config = dict(
    num_hidden_layers=15,
    hidden_size=192,
    num_attention_heads=2,
    num_key_value_heads=2,
    head_dim=96,
    intermediate_size=768,
    vocab_size=32000,
    hidden_act='gelu',
    norm='layernorm',
    norm_place='pre',
    norm_eps=1e-05,
    positions='learned',
    qk_norm=False,
    attn_scale=0.102,
    bias='none',
    tie_word_embeddings=True,
    parallel_block=False,
    init='normal',
    init_std_qkv=0.0361,
    init_std_o=0.0066,
    init_std_up=0.0361,
    init_std_down=0.0066,
    optimizer='adamw',
    learning_rate=0.00181,
    lr_mult_o=0.847,
    beta1=0.9,
    beta2=0.95,
    lr_head=0.00737,
    max_grad_norm=1.0,
    warmup_steps=211,
    schedule='wsd',
    decay_fraction=0.772,
    decay_shape='linear',
    final_lr_fraction=0.02,
    batch_tokens=65536,
    max_seq_len=256,
    doc_mask=True,
    train_tokens=868200000,
    max_steps=13248,
    dataset='wikipedia_en',
)
MLP neurons of a small language model. Each row is named by its layer, matrix (down: output weights) and neuron, and shows model dimensions 0-191. Each number is 500 + 40 x the weight over its row's rms, rounded and kept within 0 to 999. Numbers have three digits each.
A block is one neuron, or neurons of one layer that tend to fire together. After each block is what it responds to, as a language model described it from the Wikipedia text at the highest values.

L6.down181:457507504568515579482498541577530495618506463531444531519520471458503458476545512481542463549497507486453515551491548534559472532519479481568520469475553437407452462482462511592514494476545549515477477501535501522474479489507480405462434456462531497517519454486463485460442510506495487454478446498479486526524573482499493482471501520526543533459503457497436464470523491526471501477480426488541503539447505496546518450526549563522577442489492498411531488455536473522490490463584474559476399437485535596551518546513482586455470465442512530534530540542481530463573473485535417477
L6.down280:450493573511491467529552578585525517545517497538480468520508500504550461518533509518494558423514472538446573491566519532558488487512494467576535523451471511527436570456509497594456472484413557513466540443523478498522453476486504466494479448429454419452481471487499452499481556499509523493455496467458510503551516467546514535495450429505428511487483433419521490564516510473482562508568461602500462522481503481480488475506530536491438508539559481483427428481519488554520521469465453527464439465459585591473485594542476513502526525458514477554489476498505509542518497557527529432
L6.down342:426472528502467517544522582520597552564485485462484512540500535511498445562459506495474489498516440532485526507547477480575496499486544520543498575548414496500433517470461484526532523461469533503496495428521550459479492507448504543503480480578482488477516455507522447501507489494477440551496515450438517505488544484494492508589402395500480481497402493452523533536556455485500484482564427534543521555574491469488489435543485558519482468497506501483489434470479497600557552441519469518524450472396587591486521511529480515447525547454435485504474452524506520511497500564485526479
L6.down371:459471496430529595445523463491534449566539511470532464462506488459515499468467529510564487547466466511469534567507520537522469541527572595536481557496550456493448565568446555464485552508495519509525547578547533530497484471505558477467512470523435552496520508512421444583472510490457556483451503393448546564458465492515448522418573440437548518531441517485495491512531451454518452467510480495531474507505419565513498485518557489478454493500470410465481481490524500526500505502504505546444510501420534419528509471486527535447527476469562577426509518455545514485520507523497486499
L6.down436:490476554488429447576513472554533513562508535484432533510570434507436469483506493499545531550483464505469464429593526463504553437505554476523509480462534532491459446493507520495488484562466458577563497573500535502468479580465520505551554494518513566405551533484446435490453489514459483495541458480533449509464554517465515501484480465436498477493464428451465541527525469458532492572463490482574541504594453592482504513482481447503509517461500527482504472518493544502506609503560509529437444507470574582464451473539446502449484509477507450480493439477479468536484504565472500503
L6.down452:441450439499436447469500579614522431573548502516478556520540509479436478512502509502530470489552452530492506515520544525565496409504487443520539454508520468504504499603466554538419528495478519563497525555481502557463603511502529475423482494505506505445476537520511471526475528478473461511543486495481465496453537435484486492518500477509505455447495536457477588522483475516482475493435415442562514541569509445547497474515494482449569555487404514552502458509539439536494569513510519542497537453481517557536511537549469490476410424496464491495542486482492500562464555541447505509
L6.down599:580596486475460500503507518544483542505530436475550449475503494443502431440430496468461523546515458525478525549421451458545548465506540555492546495493498496523553468447475420517489489474503398562584560427500545467557569493487522485541470552539508486531497478513582503496465531476559505437459458449554532531579539455552506513555439505464527460490471430507515536477469451477530506513473495538541494497560550477493508520417472539501497458405523551469522505543507477530500541527529510564512534478536498468517503508475464495541465504423463520489473493466430553483479506415473535596
L6.down666:473528580480555592495497504541498577548515501492453398483587500495442502508514517525533484558512474522494483524455453483542455470459496590459504413523539463435544561483523475442452478479515492591490505519557546506538502560467463487472511512528489497493437454414425530488460526485492461523499519483498601447504514507486477496473520549488547546464518459442556488537584473475542467565495444481420529464542481460478464524507486495484511533421488495530527452484501425600513494500529520476496479447509473528565549580483493455499446442502516545489448496504530565472457411513531526507
Responds to: Paragraph-break second newline

L6.down66:549494574488452542525573478561575464491571542455485508488502496442525452560512488584416543498442465494511517483482453509523552583480513478521516497523478631491526455434469484486459469509515495577438500491462577505490464477448488486538540470541574449559556547508501493519492506455443558424525507512499435508529533497476493496541495563434421507452489449529471559583453499453471503532537522495528397470482495511468533546472467457483484553409513454486488451504529455466452511507483537470521514548478505533476495534482528566488495501504538529444491461452424449520527512528433542509
L6.down212:484620548462483509496518442524521550511469479564472452514449479470436463461524513522531422440502396455484559582537550520517546497563528487395544475495560559469514476500500523487474551506501549502539456498507501497496470492483542496423519472446479498535500596394497511517572532503494504500525442496539480562449527493485459571482526486575595490533513543534465496485487517467535499455590459514487446515490477480424520493461514516433493448510511458509514582479515472503445486522563497554421476557533538497525444520497459562468457537510521530479514512401552505477485487479527503486
L6.down232:469528501519450481445550465544448469486538539476586449460519457474478533473455500496550510521507441573475480473484504549414502500499492543495472445471442521478575431502453547564403484497448501451523470465561517525518501410499510444560489484481544533486455498436474537518523476440451516528491535454508491578538516553460583534496506532442512494464469551538504568467510475477555476439498476538539601475544551505527510507492461451509530484407508496540514485475535449549518483544513544483455579498510545503476517462499463517490543455536555564395523525440507461568551540454455473538
L6.down249:556466551536461504557489509480505536523492498450473462487486517478453391474601482466460521506457509482516454490552562456556475511413456564514452490499523433545492504515510521517480484547518425513564498536517460526469463474416449506550446530456521584494475474518466478571500544493535433483410520572546468537538475527454469520482502568450514543587491468520524525540539519470548493434538498460509434531496472469480517514443492536587481425483523483463526508452526525535590547414452489536467505515401513517537481521541488420502478515488509544451517540525515553433521469503536514490
L6.down278:467521555491480506489488467480533482504508464526526488465475529512497510534526493531532522452499528510474450511473447465555494634473503506542493469501469441483454417452484438536521491477516483424502483502481438439423497530435496618478464524439527547506527522497495548568511481484428446451507451493487448417482391498413486524468525515506493586560456565504524474449543479572495498543514519545524511540520551502536525485496528506492501494576510551527537442542566535487524479486531474510563528491499510469530413401464566423449531529543564559548485537519465506487546454520457493505
L6.down311:536513458487478484463514369494484519479526544512503550472477559534460432464450484487528499522415510506443543487462433421517471511521439483528478506450462522567538507525549449475460480571528508438513550542502506560491423567457490473572481536479526463572443548546550612473531566514479560434468481552514488470520502545542533488516538495537505493490480469542569460493458481492500561545457516437502580473506579521426511502496519485553422451481463518551488493460474503515503574472514491465476502512443503479529537469546535462558470449462550523478533490568543445447468526481459535488
L6.down516:401488468504462516490542471556539505517520487594434485470460533489511529517487519509531469545472553515468477468456535509510458521448449466457548491490395520464498505453517479501529517493463465506441482523520489542465579562426491520489474436517579495505497485470481494572549475463484520569494535458447489473485526521503457566505492488540460497449447528470543545595565483517477509471511414572537571393471523481486523510546494555612525433491562433476505510496518520568496524519536495465538589517526446542541489586455444468478474556529485509515481495455431466523505488514431528481
L6.down596:451487408501511475504548476457429489461497505453472555467507467500508527459495541507529533459510502580465496561409506544481477415378493525460475501450527547530500535504501433500452545447536548496509530510561525525549457431492457470536514518470493558521511388551448502552520494459493513518509537475480464470562434434482489547478550511538532546450483502543570577441519486532529425478450540485529546538530481522510485496441522491535540500496481529562519532430515500480536585536445486487461506463471506465563568362541477488442503471508503549500521550511507464567491523516472511502
Responds to: Article-opening structural tokens

L7.down175:488500484487471401466535516501515488444504546496529539534481466439476510514527466472486469481551479474490493516520558424552545463468488507556503539451565500478529476527561586498541480521435464532471495479491488517454584466518462457526417471426442519519459497530522502449491430483410498483475498483504536520425493535479512510475575483501461494514451471476551515496514511545522517602457528546502508510549523574513501513564508462467569529498531482497469502493615502539547512514468432392543536456403541515475591462468455500500555482605490543512523438447489455472485561486498551488
Responds to: Wikipedia template field starts

L6.down50:559488462538489496552456511516539429465532446441576484492523532483488455566498513537468477535446519547513525513532438432522486481447492508506488519448493456440464440461533492476477461431490506548561541533525461524516458449464528563511565510472517481526551487416462470538610532511437459558398528453488546504549492428476482573562427478466497539462506487593509584533535468452516499460448486506524525507459479553417502480441541523535501499450485478473515508472498544527514514489508465613507578489526531431468510557494524460504529497466521545491529485503533518493457583543533502445
L6.down178:527492511495560492545578507597513507458539482486496513506490478520424416524495536527491542464437545414530581527544448532450515520480514442555507462449514452442429484477543497523490512466446578486583602511481465489567460524460497569493549525424493479534497489506498513539527511578513490480518459484494473491517502480517466541550424440435436457417474458554493520541476484471504524548515509532516500570431533526461494538456514489501440534466521456417474475526492483487434487513502435521482538481575534473448540549503506501552482545420481550506568426481504505548550516532549495492
L6.down272:437517478544515532431457536546558506484528452505481527467476600448525516522548504534547435537526510483511489516549426465536487509439555524469538477481424445439517482483438526548497500556458586420496477517539517523469455534533515462477461535575524452527542510459492491440542494497536552549472496503545425440486489546438420500533464489480518574506504523537478537407513528449449451458535451473543524583503534501533506515506562519555470474548524492482509474438586454541441494539533507561403523552515536509445552495480515434511419523497480481517461529516496513480452500504529435510
L6.down309:468470447538434461506465524501487471504517524489530537493499548395504503574501504473484503533556498506494530558536433486597491490461526489521504560406416523500472456533521498497482470505502459498503492536518438510484560535516557479493461502467497490551603508446454472459567544484489454524435587517484549480558516466473448575530519487476509533519495501433559518493590418438435525489468454488557523465583472544446502434453474488605489529497445481479466506503544571515535565471484522537463498477516451473479461533504493465512514529547428507440473485509489554497487542549505533400
L6.down316:508538543441472517535475483474573578471483543457427485511510516468504532554531505500516407541514478469552514526559426421499482523509500453507501520470518486464513512538529507494492507452501491520523488524481475499500471485467585560525564473506511466549511524529500476489495542471520564519461534434447485505482526438510453491559456472513496486484531477498521500548520422490485548526499490459511527434478427627514493468538454460566561428432398528485557588438459565579579448468511433555594450469452478469501531494477435501469449522514440483537547454519505529500497446525507491556
L6.down324:501480523503528477541503530543462542401499567526503506436516449448455513504493505425521480573476482523547480477506459464587505495475531496497533548566479503478487493496469519519543441472487557464546422465471475554535468470466494537526502516629491542483562540522471487602485466543497452439434486465457523506438530497502562463552438478513475608459525479511626467496534483483439498384524478550486495498537461535499504522494464507549479495491539489472521501436591528474465542442492477527502531524550490425551467531409491488432500531558538498515504486524449464493481538503521496469
L6.down347:571482496515542466520489438425452459376509483486523495497547488507467519570542482565440558585580436559473555510505517538541518451457467532519519528508474539474478510490499474392436547418486503448539484490462548497515533415425446468466499536532481518501526481565471509470508467502454502483476498515471548519635503451480466516450475510458525504484583473545513520565528559457501470481475488442509526469544503442533506557538506504518502470507495525461468575489494514547518493499569558526518501519479496487465499504497547521542398495519501537566402517446571517505467520471514490459
L6.down628:473445522419480543531469516511488466466516591510488481521512446525476489480517521483503411528566475442525484499559480522511467525487541458546519541430504459425529499455512492514496504511540538547472474418523487526532498551477480465510456496525482538433520519537481474555505513546489466458497487526537464540414394461516456504509513467506436518540592540506526466545524417469424415538550540551545464420520585564580511492570532544518495431494502477460454560549552468514509490512536498515519516510429466473534487432467492524408538495536414512454480461489452547526521504500519574497
Responds to: Section heading line ends

L7.down262:486490515490479928504525497492475484506511476500497478508526488479533535538526524532481490536508501493471500532456484498512506487491503512492493503479494488514516490498406521479451508503484509524514502531519533508498529501470494509489489478475492483486527491497494500480509504496483501524497463524465510502506515501489481528509479501485500489506508503490513483333514497459486492529513495518487472502520520478516315482502508510504494500468506500485464494527494488501501516515520486503509495488493485492517495503521511488492494483503500501500495498509515488513482518509488507500
Responds to: Paragraph-break newlines

L4.down25:427542513497518528566475504518511497463512507500537535581484482512553502436418515451468605468523445532429495507604573471505449525525527477561495517490530510463536482528513547494493440501453466471515561541497440474509493512462466545525488523497513523540485523487501556488460483552469524542466462483514489462526512502464543474574467489499518476552446487532558449463557478441543472477458452486462490452456453505388474513478470523515472425510604498517512407474447469467495526474523512551432513503486555410432516491452510504572483531534525550518494466509437543492461464631538508545
L4.down119:559454476524434513560496457473535544498581527538524524465485461477462545436439512522470509514509449528448546445480432553489531479466500440518523486522534503478510500483471519524522547499533513453438466465515517484523516521480519514525505526486428519458545504491536463529495449465492529545510529547469560483489509516394501473535472529473502502500546518494405519407524520497483523432480569526439521489403434504517507456448527508429550531522496439481508496469537595568446475481507465549510497543534506490432594531480496550507485533493491573495459560457584495527465528599570612434
L4.down246:525504516514472535426506512470419519556525492549545508482529459508530544481491516525412555468398469454558478446475488462512554474520450499573501510467548580554514489544476487501536492495433472425501503521569429541453527518439475512464517523499421475499426478536448499476462513527561443485515492416481498469432503515524499484567499472464421446484467514499476459541471515525453516451544475522472462539533556568455518497551531472524421555455470472469488500542514467539538493463583543447548573545455575426495493508511504478560563503484484515583503425541559537483504501545498527486
L4.down577:475535499464487544528558488458530494473472542486542546598467427453522452500451523584429521467411538598531548497523486464511454472498425522583531482460509487495509459484508475492403568477493504526479447495528446524491539471472507505553455514420519446482533534474534556516483515427497535494513512476474499481506479522452490535494471429493408443474395534515513458629477489486559513505509571541546432493526531536522521443495468456451472520406534464524512575555527508497559507505526458451543499507501483447471515480576511512477511485432506514492526464499529511513534509550551522453
L4.down592:479504526495534521535516504556499520488468421447422496444516550534546554545512471378549500518507503527414462465478518431479553483579533519466490468482493515425560470529468549511456469597533537504472475542574557524555501453511481526446501531501450466499467481539415499505516491488520515525518538460480558506424452519525492492478522457519503515399527440511527420493441491582482571458519504505448477529418457544571508464566496565483478466497529468535444466450435499505475516469484526538462477470449482524540511469519549491447476574509481445531517538494494525513589544506489568530
L4.down603:547563532459484515511479539528566525397470582557524483527472512457536506443498501510491494573456544449434549492525540461507533458481483505545534513498521509516521534536529584465442558545441533483509528433479437526501462509522524510563544516485462550518482521440445495548518446405474518508509413450400525558416526546448436455472502484455467574586406526432493460544549525487534549511534465492525444533532465494464487492481575535486508523530508467491477496526541443527432482492415492456462474516544543506520509455527462466493469457554458447508537500529506500535486535508511493546
L4.down682:460486498514566526527432489518524449514411493430505504453479501549522527485452510519500468492630551463499547535572551513488516468495492476563530520477443514483455579543478524489437525593498530526472503530493371482440487468491509513501541502494461504536450507468518473482508469471578511441467548488548470417484546444527414557525517462496444478514506530567481546452544530463551519494519462518525516503520398525493487471492512535482598501557520515541442505568419522472492508426490480561538475454579523540509465468479438558476495486542482503433515533498491479468505456524559516537
L4.down700:525480469466511475415571428503490393516525523501454545470498495584453465508501536502545447528476572539527509548461535476524486525489502464494476523523545448570562495505476504469452417421521471461448552505589442495497526460512484481498444407452528441533485485512468553505496433513486582462478526479503488505513498496496463526507480519521535520487516572548593491469496511464558514479498522496526464449543518467477519488493555558556557575536407425469517466460506484496461460440427502517453485515529511559464520512478496504536587450448483515485425513583433510459537540511519542565
Responds to: Wikipedia section headings

L4.down43:459572544510477513483497543402395447458521496491517523462465483498486524489481506554476483495473511526507460545507439487551448466450512488609513464518460489479464406480494434558439550510490547573487493502572416459539474493500502528550483494551522504523523526507492510557465509497501447493452424567490459461454467504495563545470490517569449574490532508558486499507509493482519523452479523531491510495575518498434524435411537529516534418524528504504437520581542481463525468513466482506581465479512501535475473481478534518548486510526523512462451547512541561599522457462374537516
L4.down192:528494465437417550503525492456501424427545480468508506507492507545487472492565492537490471530515467434601467466476439500514512455517554493562547379569517512510516438457511538483454545525463482530483508465485522521475507575457506524386511433467509552504542536466596574467565473491506484514456547499434535545530437529513474516482479427559459512499568531457485490541504515521519471464431491513492508518537519481488484493541441525482500483530513514566484479497536469484516422533443560436523495573512482519507594489473534429503492494483436449526540485498427530528541480599520518506
L4.down259:518564423511481507479478552503528549463498475426474458500480531468595501470487487511498509514542467578486536522539535486510540502534531555485528515588433539474502556468501474508526551433402515514491415504473557527441550480510521520481461512496531532409410559505501542486525522512539450531533509501536469442516492486453440476528471470490528484495469533439440501465478558498571536598504478486445473533526417465522511422435496510378510534462508458500440532493501532485530487546520527441413504506501541494453484535579469478514481499499450514548515489508528494492507607483545446576
L4.down327:530554506569474444515505485570547420562514490463538435437511451513542478478545522456488512482572472467498489523360477484458471548522518532510535476497524440511512540525487442495559534571510516508497527511481436524513512463445536503530453586527513432542438569447554504529464560524474585461558427511502521456552480505399469440472573400448490529504481510473488490523524515510487552496481539496513555487569570437518505485530466410504526560500489528485474514503523523443518546492510481528529445465529538490569478510493478452497489476526529528437493466586464426478504515521494494521
L4.down459:514503487513522489537530475592519489503484536424507482452470566448515481508469495528511481546512546447502568462487433427498502486430468465465488522485557532549504495492484495489502488422482453573508499447581529565485563428466471521430604531475422439547499516547509531499445565506507471473496537431531465495518379486559538492459477474526477479481435528494441513522480450532472493584509539562480466587489545559522504553639482548487517476484548527546529518518506533535499468497509486521469502416540497518498538565488518528435461465520500453493531557504481486490452532524453529469
L4.down505:503573463571456493455476420516514476481524511443562492414498476484488525465581518458451495406535528580415492489552510528496463477427531495497435464541562547516523469519494490511488488486520502489577506486618474490476489517469512471491452497517517522463502399434529481480527515534574525574499505447512503502557509488508468563509481554527470559512514523515501501540509456548494509461445482477476482518625505548563508590535553530489534461525501488458547474561444487492450440490424522429471515490530514466535541472481413470491516479428428531477487544565481507513462504475467550497
L4.down638:532542521575617497538526541476517429465525555493484459545531445509452536479483525495449573529484460486489538431514481536499484449484474499564558516445489503470519537495486525519498549479431472500519488463519483508453547482534476507520514466490524508485492531476519498476489519588562534468526445532515515513532478549536490469506553525488513416459525466441513481494583494527452434561484442576409512496460516543541500527449498486546547485430501471529503562496463511450486444470528538471436359528578538442501440496508485453523577490489550493515552386498475540436518477509420509484
L4.down650:451509514540535513505539499474515493440518447530509458458507464416513461556479493517544520487559534463587462549489572490542460521535521486476548490483534525482580554493498483474411534524512514427419453568460608460560511543500473488462454444450514506473450486417477511517492541470488535549454529567533429454455473498561438522474510512509521517540579524436533525492514518444486466453507521519487458464445576464457501479479543612582476421510497494498580465497461524523467498534450490461523464533428535469484507481499501531471614501497504581514518517488452519475498486511535476490
Responds to: Born in biographies

L4.down163:521491442500430529428427382499476480530515509514486511453484480540511506517494499495532512489485478533480475499490531476473542500574601479473495503498551512510509499498466500529482560497509439520594496520551582511510532445591540527503401531462550566471521448538507499458472525453461490557539522511540513491565460472544501523446504533525585538459422436477488479466419538470471486490502556506525496576528450554527522474541490490472526520501512448465510564468515510462466525516466531507508479518513500614522503575468529456460496461532437536414512489544497409529491410444468534578
L4.down341:483497546474470525564592439511459492502541483517539449445507480521549461467506506516436434542432502431540568579507483573460534423490470585418457493452471526463461492470480490549493524556503523554525448456536502500452479566508483487484495472470576535559538466489506512578493549472498511535495428472430443557483520498568531463504463539478465595512456522531467551533482458425483491421524528543468455533493560562506509481533527515513479598443537530516497482472502502506534477566498507438509521551478446520508515425520538486512459477507549510568489417524469505542524429487490504527
L4.down346:519614476532521466499517535520445506545528472535515496512526443489503554464476525488507539514410564467486492554484517470472506474512570491471541434457497477562492520592468553453501522523514493457490517481440506566484532488512462505490483471497490544578523472459545494479419508540552534465521517525488453456565548461454440478508473454512549517536509528551442474531450593454464500505541540468564493500529459513503466559526539542421503438427463421481518543438420484477524522498458488429467520573612490431521461539454479535451461462530457524520467543531520449537487485435565511540
L4.down349:452518489467561531506493489408484558561456465496497514521509414479596545444547486548564484531505491477455475534480506486432493516557563434531554409474598461501545503540478480547408519481551484478560435513514494462504483498499532486495514490508478438493504451525518473522432480498559503506477496518500427514516485500532506495493449530469466547479499410552459503565454509536494514410554465566467455458475510531558508513476523571448538459551462507495503516376468509473451428480547503460542534574505523486540563473550514496497444515478581467481539532474530551540502548517512449493
L4.down410:547420534485396423477518502504485524532501488527512483546516529497479482552509481503404518447446498517450529546482448547558460508486410549402532478538467468558504485560504445457471501439471502510524462545473510489512530426491516491501565567463503531484468502516553508484465488499498483554517522584483456450469530508478527514531481488579545514407548424470611524523477478508469497490435575491512504457533547505434491488484519535426560508467532566524497495403448523482524521504569513513527528563570504511469513521508504492461571541516483498539498467584535458446499530498469468587
L4.down424:519462490533546446521520500525476519575475449536536480454531440452539534510595515481535362494622528509526548500544500529474501488535531525416577491550500460502474484484529515442485485478499465519566459440529481513519502531509575518500486519492517505462532520511517470530497476504535511452526576506457528513445448515482431492508563495536509543464376487480486594503390453478447497506436508450536472497530497538487493474465503480536522494459478513545495517454452446541412508526487519507501397556517541513502511526555523470418584464471484530518510484526482416498478461463468517553
L4.down434:489514512521502479493563494519492502498471558447497553457538474550502589561512498500508438524526473529508524553499458441547507423527509535453487481495519485524513509497495486468519472509470405459498557493553519563554467497503503524536503564524609481463537499476492452499509514438468526552483507513467507513496521502470540495452546477433586471446426463444463523532501501439496415538528386483536540489510426524489467548440542515549544469475535456499559513461469513535543492482562559497461484473551501414472569611506446553438541480471497550530487457553508463486446407450521454451
L4.down569:466487420582451490489522378527483550445473484517563460523484457444538468520495494542503457564497559484524575501525547477476477461464562503528550483558502533520462486495491510473423513467510502449513511451524488516492515532472524479499470508501558573525512490471496400433513499553543465488426464563478540562567580504509467483448540498446418541461460536565457552534456528519500446529475463469509515471495500532513477547462550513504560415485465535530545451382494463507419483508466508503561471479539515530549509570540509496500452525465478530494489545486549545471493486479577447563
Responds to: Paragraph-ending line breaks

L4.down1:485539505512495520480490519500491478446566553497495475508465459477584525540488473478488455473480496510581543472472547515539427535444573458497494539518522486471477579441501482483456569476514577560480504513589490594516540512482474494591546471476488508484471443534479529551470466411456432513487457448511500528578468522507427477511499535417431454529495570519545531558533472553498535522488504497481552444599484459526492507580415465482497402494477496505465508514536506523545539444457491555536553516519419458469559528497513478467498504491504506483491564489493490507443531442531582458
L4.down21:523593566450499483503509511417557559392604446476553518505484503518558532482451498467550478509454505457514511563497473462450499548465440523511532422516429540492572484500512433502477510493510546548505453532508476478437511434491520488547453515488401523520529464559551460537548464537526558531510447559545522490502458468521495461469525459526460471507512501540511488456422514538504613523508500585546476517474451501529473485541463508562436406484533440499525528461514500481533500501429428519519482412531461502492518499496525458522499479505457490494489545585491527515522452520543557513
L4.down157:461574550407472486454505420602472479508517489472511510435504497439569439499510498520546443437432503463582483460509505545457467528550498508487566507558490513491444464459487479461442516504505497570557500488546439518522528547490493585543467552444522566511563472487553472506501516524511498549517550516487445487434586512498583478527539498470549534491463510490553493595490467531525538479481469503515518418459444518535492481555454456453472446558571478513503473495512508517508527555423506506490481499489501481457494516504387466542553502543430492472479428562556468525467465483512488488
L4.down258:479608526449504530502508516511480566424533571504533491508494520541543500475438491443531426474495529456499534471511483455538510543450507492534527527499480507459553555438508440545491553463504585590430497517583485512452447437516507523493558453467447508514506405532570497533452541445527516514454490476532534477540540512510482453559499479474427540540537553502577442566440451594500537519470472520513457496535489553494494433598483493495462411519509457452464457478487480495467472511459462494544552445464523516471548522489496506434502477528447445551516518565498507527482546484487503446
L4.down325:565557564430463519477521508462541476507540518533474479503481502502504501521436513496451496520547514520455454463491523499492490505372563485606594438555428530526486552501506516475544534594485521546476426450523515503480444419577484487511535480447496492476432547542526471423456508446496518509479425568541547464486459542437501496479536458475445457536508530479553507498489458551530549511455498543567493510546546493502491482560430463472555456485455518486511488493520470474468443536460486468510448440528445517494532505558540445522558469543431451531520544532548477512511520538458537560
L4.down476:503575578480493499471532477523464514509538541462517527545473429485484496492524473502542536529449467491542496499553523437507526419501484498477490464505485542411549475556491505433458514477466508522528522485425627570505501489507528439493543522441533515515432429505437513526515485507465524573504514512517525516518504499510494466531490499516547485519420501484492350485461603462513455536470476476557530565600482502463495499548421493437576496476430521527452521482481519542573569481532490510530461464471496493490489526494580479595443486549495463498500498545492505442507480463583526499
L4.down539:504543548448513489500514385560451591539461533468483463442493434609431502504532494502453491412495495496440555509464510500488538490523459509530502477495508436498455459446492537495588542504495496519515517566484559445512523459538446445536426559529472515547478481551460509462461527495530524482541520496564491501511442458507549457521507473478547484493463518474479472518498589525531557503437505468477509484524491513518491535512541547559623535507456506474490457517586571511523566483457482530490447538465511493511485527572510492527570483494475439430431533429527505485577462433475458509
L4.down752:461522528426493479439492521519587558494514509480465504490485523540589438541530490528469535504526518466579477508459451501505494484449461564445471493513426481527478480465484474472481514486525540580459521536506494497520545485449532624451462460499500508543500488559573545504548586469480550492527511539492455482472455503475551501463514513429442503542469458492478517501487462486606604522465472517585452476441464534531524503489424459524534550510522534538487543472472452405507493551440488514448422479458530529459560534492452418496569482525487454530492462501530474495587455485492492529
Responds to: Markdown table separators

L7.down207:544527530515413519536492553532515466539505527460570531507537543467456571502493522436499444520550545492511498488508484481487547550468498461494507443488485452474511480465507469476525430525452509444574475461504508484561504554551505547415529518452487448500490485482588440485543485568497487481506468495414552564466477444480474545536450527457559523464551476511490544507541464512517521487459473525412454444459523525522507485464497474422565463529501421509450508460486501552465496424489432551551513530552506517476616482516492559453402544494582513530550504422551505492484519475573546519
Responds to: Wiki section-heading starts

L7.down535:519566479516475510496510549552536528508534524531501443422551507488487438484529514478461463475595487535451506490457417429471568502519575470495556488508488573485502542558496469493465477420530474526514451416544483427451470533488531485501541532520444475455469447532480463513478471487401556553485507551548510459603501464462524568541544554482451447502484469543458494486521528506501450545518585413491567493464528439518532484476507470474460516492606499551508492509514428489459533545515494506486553514493559530550522417540511468444491501516440496561524510483485489554495493569434495522
Responds to: Descriptive apposition openers

L6.down34:534513440550532528507442465555517540435486509515536449390429488508540606424465496451537500540457490489442457457468495448458502505449524471460562496449561516490470468471456457495454480432532571449504484536511423552533456471513519498525486506553603475556482529483514487530473457492454508554495425544518537462551525528563575527539482507474534515458549497496484537520478541586584476454436576466512577468423453483492506446532488506495502450489511503558503517501515527544474490544522510492510579524553465479518491559500566541456452476472456499464528516499425455530523521477520522521
L6.down47:523522544571504569527522501471476530487536536474519508522498544514533456505476533501552462592464460402475417511525451456567478543525549517503554451524442504517523439490514478493543576557482483575398480542497458440537508500416532406503485514481538466502518444532480584511485484568513475503577484508509486536456428536553456381520521501584480483507551552479494449484518479464471467452460478567530511445493518524490508400555452452530493441484456543477538499458526457458493476515514463585482524479565487447512495462465492517539518462515473513464485434521532470532501478477534531495
L6.down169:501488553461487510469456499494476502529606569502554466504495489539464519429499516550547440540524494453413512528460519473479510488493537505573514471526541561507441495445464475531516493554512455413504473560544554585497526449506522476536513539495515502469451536518502477513459488489524528457442507483460542545488573518556453439449596503555483464416486447478592418498539443547498589456481526519568483429439509455532510475571450476520498495418457516454516501493511462458473555523502517503550512456482481524503450538502581485493541473422528497484460482533501466489582519444472494447
L6.down206:490507468510492483472535494545551550537500460522509483492524575458478543487527503472524470517519540560476426510552481517518451542498503418516501451630462489567514491516514528493490521487478490520497520500455547553490481521469487505459509470515574537518440558456523526497549480475499534499580543473494431461525507529528513483511539516601482466500492512541477521449518467490419483476509420542429406537564536450529486426498479446461460482597402433519572473541506559489463468521501444448524445471522430473548576492568507491472504477577506543557502505462467506519425505476492403518
L6.down231:556536509511510506544554507543525566530496471521461415445512515431419434518529506433440483488493483474521554536506510424515517565503494478450528430475437477478502480540519519487504480558533405506493505500490520463483522608495445367528540480480558550494576501508487534434538532522461464486512421500522457539437485539538472532476569451532432563499519502566522489473503495497460492529491450555553501464563529472508521519469526533437457524406441521516554450555539500549531514538539538504504429562537466486522512456521508498494453449539446475549494518489459453460520511511516427536
L6.down255:511478551442490494509469459495480492629494560499501457462540486495571448452490484484469502501421477503496499532508528515541482502506606485557506486526451564501457515515466499532505494497467495483526489473508554558545519504579529452563504484562510481479448496524585547455484491544460416521505456449448506528561504536517475455525510448502498429528488483478546525507499491516484469514526445553488482555576512469520523476527463524498394517460416461499499473477503589542522535561554526498530523468525493578480532459502574484453493445485521419517433415573458528492513519386451483419
L6.down440:495482495515514519491584486462461549430537472470489503481489512498535486505460500555453543555519463515446559453519497550570480530459566469519509532464474481615522584549449491458503473459466561477541479426535540504499495439517566564516495436492482472461505535480550554474548442475440521534517415533501498517555452513533503496438476548508499454493540447501545488483513508461512528489503509481578563538496442477490498519469522542562432534466507441519438516562497542503530486476393460503500447515535418480420528409488554402519524513484472511495426542505487486560447549564497509531
L6.down641:520425497485439484575526509486528411509487434527519582482484445513473493580501471514463433471481509483562401492455514578576603481505523539514578484570515519540469484387460513459491516467539552481536456505488490472505503515531476495508499538465460569473450524525501592490574500493484490467590532521534438529424522453487546476490502453431461552509454517459538495465454495447576494514521481516509508480527488462486516503464599539498501486500517506528454474458455517474512538480499491475529500569504505495462481431527541570526521543497509538483508466517489519603498454540481451404
Responds to: Structured field delimiters